From a checkpoint of a small transformer trained on Wikipedia.
Size: 13 layers, width 320, 5 heads of 64, vocabulary 8192, 21.3M parameters.
Architecture: LayerNorm before each block, attention and MLP in parallel.
Training: a variant of Muon for these matrices, 380M tokens, 5805 steps.
MLP neurons of a small language model. Each row is named by its layer, matrix (down: output weights) and neuron, and shows model dimensions 160-319. Each number is 128 + 32 x the weight over its row's rms, rounded and kept within 0 to 255. Numbers have three digits each.
A block is one neuron, or neurons of one layer that tend to fire together. After each block is what it responds to, as a language model described it from the Wikipedia text at the highest values.

L7.down215:067115133204098173110152125153124153139120163131150105104173115140089085104103124150108135153133173047162102156131099166196135124141114147150115110110128112161137187124095135071137088152140085095103126186137130097133123144131125154140135127130134147178127123123152092110155070131108151059104180139048104211105122098122187098100189178113107137131142121089102102096043111113115032143123157110108077139106125131140083167129104119171096171110133104130149123051174143122089158116100076
L7.down247:168121105139127137125158118122118159210138197121132075142160111128092142111129118117118212108143131089052092124165142146188179114143128117134138076097062094078165130126088121126088167136128133106114144071110144093138128139177118119140146164152122156088187170136127134112082106126153137121182133124100127165171056121139139139126150090144111135113114127079110131134013150116143149155088138176122172108147143111155143123103102142140134177101057105089076054140148083098113151053114071
L7.down371:098132123154137168183152148179135101163129124114107105129106107135077087166132077206114136125122109094061085086070124171188173116106153074114116140109113110099131150152116130205089153116103122136157156073091177114124151159111087130120153145170104104085142139097116095181108176158131126089128117117134150155130100099146183103159156071152118157137152112126105157168074129176129120130106150160085108113110120173115139136090085149129147083072168176134151038145136087156174093102119148
L7.down552:170131153183156094117177131107128116136107188136128068156063103128175164110143112098106115097133128119106105146122143102203195157113150112088139148132090162148112124169135096175099103101151114106089133128133150094091150087168097173154081174142108101133113185135137090100145083178152136100102125130076223126117159128145057171155075130086135116073118121070136110092116186147111134123129103125168140214135132090112145063139155091200113145168166151132113123149110098107106130100148128
L7.down750:129129117140130137193148087162094143162146101150150144101057208131122103092154143105106093081097117101112135097158145093116055066129187104126111088133101119147152134131130163114095067158140109097151117106070143119134090093153098156140125093197129146100089152140146136117091109083123151122147106141111127187136078171099084171095136122123125155115176128111135087145116083113130109148126145149147112143167123175114160124125118132156090158145053169057128108135132141081145197156135171
L7.down818:105133148106087077088177101087143132187175149127171102154191136166131162130117089136114072128117095193103118118139197089120155155124088140117167077149106151120115153101097180182151126126157073111091172132125055158082134122182106166127093101175109178073097115140172140155056110155146142111168116089129089138126157170119113183129095094132138127091142127129074133112122182184101164168073156158155079152140142141158086077101162149217108172150076136164100104147118088121113183148161127
L7.down942:119129110116160148153173122131112094187188069144124050075148173132134176135154102212117136122172048109075094127137164139148178137127123065100164123147095145110176146121109174087126119116167087122166150164123097099124102172091136115118128136160109141110115154117091121099068184168117115088123119165126101164109094109106112125068128169114099105156129152104122165092063080145166132128095089138114089187113170096163171133127111098148189165078117111105097123126150085097141149107095059
L7.down1173:157182191144114072095131107135113160133151135138136152122150143121159118133133114075134164092093140111117064134140136141112122132094098033149154092172127135087130158124150129094161171101151148181134117115156092122166118169160086163144155123132114090142127138126175142120128115143107127127098148132125135106114103119133124129139136165156068057178132147117157180134096109151178077103153122114157107061089170103096131120161078113120097127136103160117107085148090136136111174096082206
Mid-word pieces of foreign names. Subword pieces inside non-English proper names, often accented letters (Rí-os, Olivar-L-ó-pez, Fürtw-ä-ngler), plus commas or pipes right after such names in lists, tables and species-synonym citations.

L8.down62:137151186129125101078127170174166104124101143102152147062108088165126155142135093076090127108186126145089138108046150125147115150097131097088148108206112156119097153145134125152141135101104035134132130073142148139135087217110064196128143128128137170136135120105121164137088104109108105064120113151141132138139117118142070161129077127078157104141202103098112169065056136093141109077166155150130072161125138108149132075134125123168149130124103165211111091106191159161134184126186167
L8.down128:119055123167141151109081221125068100216112102128195128160140122099153131106171099093098115126155138153117114118090147126115108135113127137101181139186108173123089133157106120113165166135115112130105138140088098157107128159108112123172085105116136107161102093109178136105111109141120136090155103097143074142113110114144089092084062148160137159155102128152191179125153088160082122117057101148189134130134148134116160090101111103145155157115155167214122160083160144155121163125152114
L8.down502:098125074106085139088146079105099155114137098080142142121191113043142000147126122171177123172121147097109118112080063117145091081134110098117079131130122164113206155081096139148067125227193079104109174127126131103137139156095126169145126126203124157143095089159159111109133126134152122113150108085144091116138061169177115176117113162032178086147134121129129124159115191117144100127212163090090097134132150183127195103175189125159104130157114119167071119091116062162166074136121164
L8.down511:096141145046113108138108150118099210020160131072102119137110127133152076117112149098134130151115105111153098107113102103126062159176148150173093152121153159152138096055107109162127165164198180148110117131131144103136116139111121116154106129122150133122088102178128124116118121096105218127139112149203135093123154153147111165146076120122115117128129113184160099102110113132154153120161136106131100123087110121162124087157154192114109106124169092154111160095082159196094107132130157
L8.down528:074158147129116157108119094104148153140049134105119057130115093165097138150102126147120132139119141128157102133147173120101125115106117101128071184148139128148115033130172157170134123161149171118104097168105146147135148117106138097157204118182158148125103140160155114108042153206139107095201146123102114108074159037097128083131162117102088164129116169132179120138176126184134166093115127204105128138122158159141118146160147123103112152122113213187114116114142090141103161153186123
L8.down598:099093147132112130146100131101142116156133099123181112168134153168086134152154091118072074161149191146128126115143120111124122120124139071108135035052151092145145113121114192077160108117129084130171083074139161148086153141088145145076144076139143151167157158147155143132150174172121084112134126142108087136144167062086123130115102092164144110126182091116129161135162140133149156050113095128140098176116190185109088091035149080135134139159157152090079116134197170102107114164122102
L8.down993:105099139125137119181184082177138170097178142145070188120174144136125127105113123124102142150144084125109154148104168110130090185170134074136143131137160113125034122088091165120111133181104132130108142127077129220102158204120107160153102068128202116080098073195114143133137145093099187119131166113151105168136137133100128110117127155122058087139143146113121100100155129116160144147132093138057137165093202115118102114119107148127104159124105126084119127123088170178115144170127079
L8.down1090:159116153222154130095034070124149129168089069150131104192082193123116077154072141173147101199155155161128124104108122109140082090126116162109128170216137142194149097104088110165083126051069132140164071120130107112089150132160164119086150114142133119124121143119118168129154155108086123178156159078147088112083128147149126114202118101112125138147135134099115127137145133144215110122129146114147085159154138171103113090138121150103141128074142143050096131154141141117113147095139136
Romance-language word fragments. Word-piece tokens partway through non-English words, mostly Spanish, French, Catalan or Italian titles and names in lists and tables, e.g. cas|a, vi|e, Div|isi|ón.

L8.down174:193197051122151099119112204164118212153131058154142172142135099077156157084138115125143079154120087120106138157115083163131172174230124123138124148096157097102081230127171165118074126186079140169092098119172131105156113156123143144142134167104108131134118176112138127115086155113137085148141050109133107078156132101192081113100082145138122126128117106165160113129086107179113076158087141107061163057151077120137115138168153146148101125110143131076133170160067152089142159206125150
L8.down273:167068086152112140159118076136117125195115102142139040110184061142163112101112097176101072119121119118175148089113097133174171121135162108122065093154097189200098055087076134161072157156151137118119146090083156116101152091107152154135113124183124126199088124136115079132119153123159106087101114116125056096095107097153113110128124138119138134154138115182091104140105093120113164120121140171148115122141073151146127165075111154099186143187114107132145088100081146134154148138082129
L8.down364:174184066173156134150149104165149112161128136126174143135144093144166095101143115131132112076182139099102128133118118100070169104171114076146110167062054132162046089160117183129113136143122168120085092110100176071173128173120125036131091134138063097103124162159173117138129161083156103103208117181151159128150149100119139151093146186103149078144150174091111116110136137139129092139140209177125188140123123125141123044124143089054125165152111141131150105157137087094116129111155069
L8.down593:090053130096167107124126146119100137112127156118147077076118152104095164115115121080128167086109221136134148119125087134135131150135109120163103136109150172139096131130111125132120116125143159155146152042186135113141097160113124160193130135110079099112143144077162160098194112169135114109135061135125173123146164121104138089170171201118117147146129101138140180087136123101129079152135177146084130127160106152091168151154100133040122094131090097104127113104130130168076104174176139
L8.down826:136113211146162176147104096126086094156089137123138187118151091186149151067140189112145174150169171153193175118147119126138119141172192089100104087154155113138130139062063102210078103140116135080144092117071097158132134110091113116166102135116102116119133137153138116184111152148114120078134180078096092143118073144123122163165141174177121124126139052151120106175142135126137097094177109166089133130194125098116144173103137135169162130144122103107145135070129104130121142138134161
L8.down880:089183123158162136128149097162115137138155150103148158116116178170107105114154113136176177106090118059142146103150127134157127114080133117123162108139161100219096101119156125128116115089165219063103214157097114136121094179050102116066175136157126132128089109125163120201103167089158169164116133109119165094124108081095086149082120122082171149154069105140107053082121179106117154124216123130118139127148141118149144130151111154119123123137134149169136093122121169111104072159194146
L8.down1076:086117127110127188129119120123122183113138153123135151080090131159146111115164120164125154146123101144086071103161194127101182104154166117085074194184152133165073141155085170185160095113147102174117116173118091139132147189126162134138133186128127103170141051117121093075099172113161123134092099176060136112105136118143185147087071111126088175171125137150115151134135166073095146118160172143138171188070126142151124111078104105082126138096141096157140103106133124143114114072121143
L8.down1205:060144100094113150094131098124090146116154152082153170094169165177129138153096050103063142131122177141104088091123161139176124151164146139109043134169100137176114077141086156114087118152121161069119109137162154139139135154103122165114115142106136136114204142129131132167096114059176146111085144107109128156131137158110127136206163064133139121132077126132120117089224118160113107140161133122097160112148130107099117142105074131147112118165187118153123143066070180160130089122100084
Structured data fields. Tokens in tables, infobox lists and section headings of Wikipedia articles, like column names (Source, Rating, Certification), pipe separators, and census phrases like under.

L5.down836:093148097180177171139079129124066056204147152141086158160158098038103149109179121096122163122143148112164121141072142124089098160105121130131191120105136073054139127156113125136153174168140114109123122134128179171189150131183127181125133087101139107120158122134141077104109144120100137158089128114115110061093095097137167127136107164133090086119127146109176168152124104156155162105146133152121134155169118146159125129101142203108106113145107109166056106063122100148119141126124131
Wikipedia table header cells. Cells and column headers in pipe-delimited Wikipedia tables and keys, such as Goals, GD, Awarded for, Denotes, DNS, plus scattered suffix pieces and hyphens in prose (prov-ed, co-coached).

L7.down96:073169127148096108089156105128157154102144192157128115142157125120093169114055113106140090108196193134119115132140116152174173128164147117091066093102141112147164187145204136148152104141149130122165108117118165139133104148165119067075076148109111133138081110121151133143200090128127101082160104110130169074059161135156162150086083137115149129102116144158126151163121195156165138122113095182112172106134075088134186087096074112132104115089123188144147086111123140119116146138146140
L7.down213:111177169149065115143122112081085122104147134115159124118138122181092116154102084105140088166112131156117204130141164104121180121169146080135075140156162154092113106140117119151134119073135141155155185097117062152092119158086161157056116123054169158091141131120057091123130115139120146127113085180142142157049123185143189104119255125135095107096143129135133103169080082110086080176124103120113138096095137162112097141104097172095134127113135128138096105149112155139088116177184114
L7.down260:141158060114098164157176130131134096103110052091130168108140115162164088143122100098121120116083081167175154155117174103157098068064128144214106125123099118166145094105125063123160095152136180114136095131114126099063086131092158114107192160095136100119163138141142082194091183103138080194096174153203139125156118164146188144203165181165118170125132108149180146124140121148092100092164143110158165116126131133182171101152139150087148082141084127136094136171103163122098136125083120
L7.down263:144090160183105095178164116199111145105123122131175106101152134081122111173174108076100155164148235055122135138107132161157137055102110123103132128116095147161144101131103123144156108047128112109167122143141201105169149118108103143084144150111146166103129110164126135099150121155103181115122076118123150139141121172081107130130163100108064097202113107108142114135089120133082127117086189122085098156129065140097127144117191149075091104102101150149113125119083132113161130128117148
L7.down565:070115145205096136130200144134186125190107149098101129117114102103112079136223094147107156074167105127101084128133181114126116057159100112150131099090132093134153101065158158180157178098115153141138119059124076097058136179177154132166069205103149167126109177114130125136113129089166124151168177125142146190136155097128154092104133159109093161150126175170134130145064112132122087172095103141082116108117086117141131181109137106154141093143110114062089105140153089159169089106141102
L7.down725:107140077118152186191152128093131126115092157102158178129128144116096125154149142158119142122154073165185148145067179090166134143120187110127093137120136170098113104095128120143154125114118143113108058114100070185127094174152145150185150130137167204069146139103093080132140122157149168159062141123110174133145070163112203053072120139156107140132092108151077129128146110148066136103095138116110081113091146143117127081113093153128113097061154131089154110176126099145075099121118123
L7.down876:129114102082112117148125144164129175074136092126115119082079135111152157123100167077115148123125139144118102098096104165143128142208115122162073140135119162131191108161085133117074119130155135189115142130133181115092091106097177190104127144034173095150080177152138166129138101140144136135192138126139112156076099167147176128172116137128119146109169114076138112155111120117131087121136076126174127125105098138166093133137167122185147116153148112180118183153108144083149131123105106
L7.down993:167140192093061118131127108133124124144123157143117149115164112112117160123157071174090109151146125179143135161148121113068092105068082075160133126120162134142106178159120121149144132072172139118145190162126182084092120123114076124096142139075181126167152193158107061112099096119140156137128172041126100185127117151078141111119097156148128104096155147140146166095175162108149139085143137105132128111109109175135138140083079175159161138076160128097098122131128132133076059130070149
Table and infobox headers. Tokens inside Wikipedia table headers, infobox field labels and wiki markup, such as High assists, Postcode, or the pipe opening a "hold/gain" row, plus mid-word pieces in prose (Research, trading).

L5.down367:123092139081157101124110150127110190105120140106151139143086156083139208186153115140073111198176099071146112150133142131108142144152151135118079105100103148168091085098116143143068141156140155119121161107138143182079098069128107127118063127159143181106102130149178150167137132127132098132127123143146093142176100128109170035181104104114127127088100187101097158101113102101077185116111148107187161094108133123138136124154123208158115088156144127173098070140144158116103106200149099
Mid-word pieces in German names. Word-internal pieces of German or other foreign proper names, like Re-iche-nstein, Hessisch-e, Liechtens-te-in, plus some "also" after He.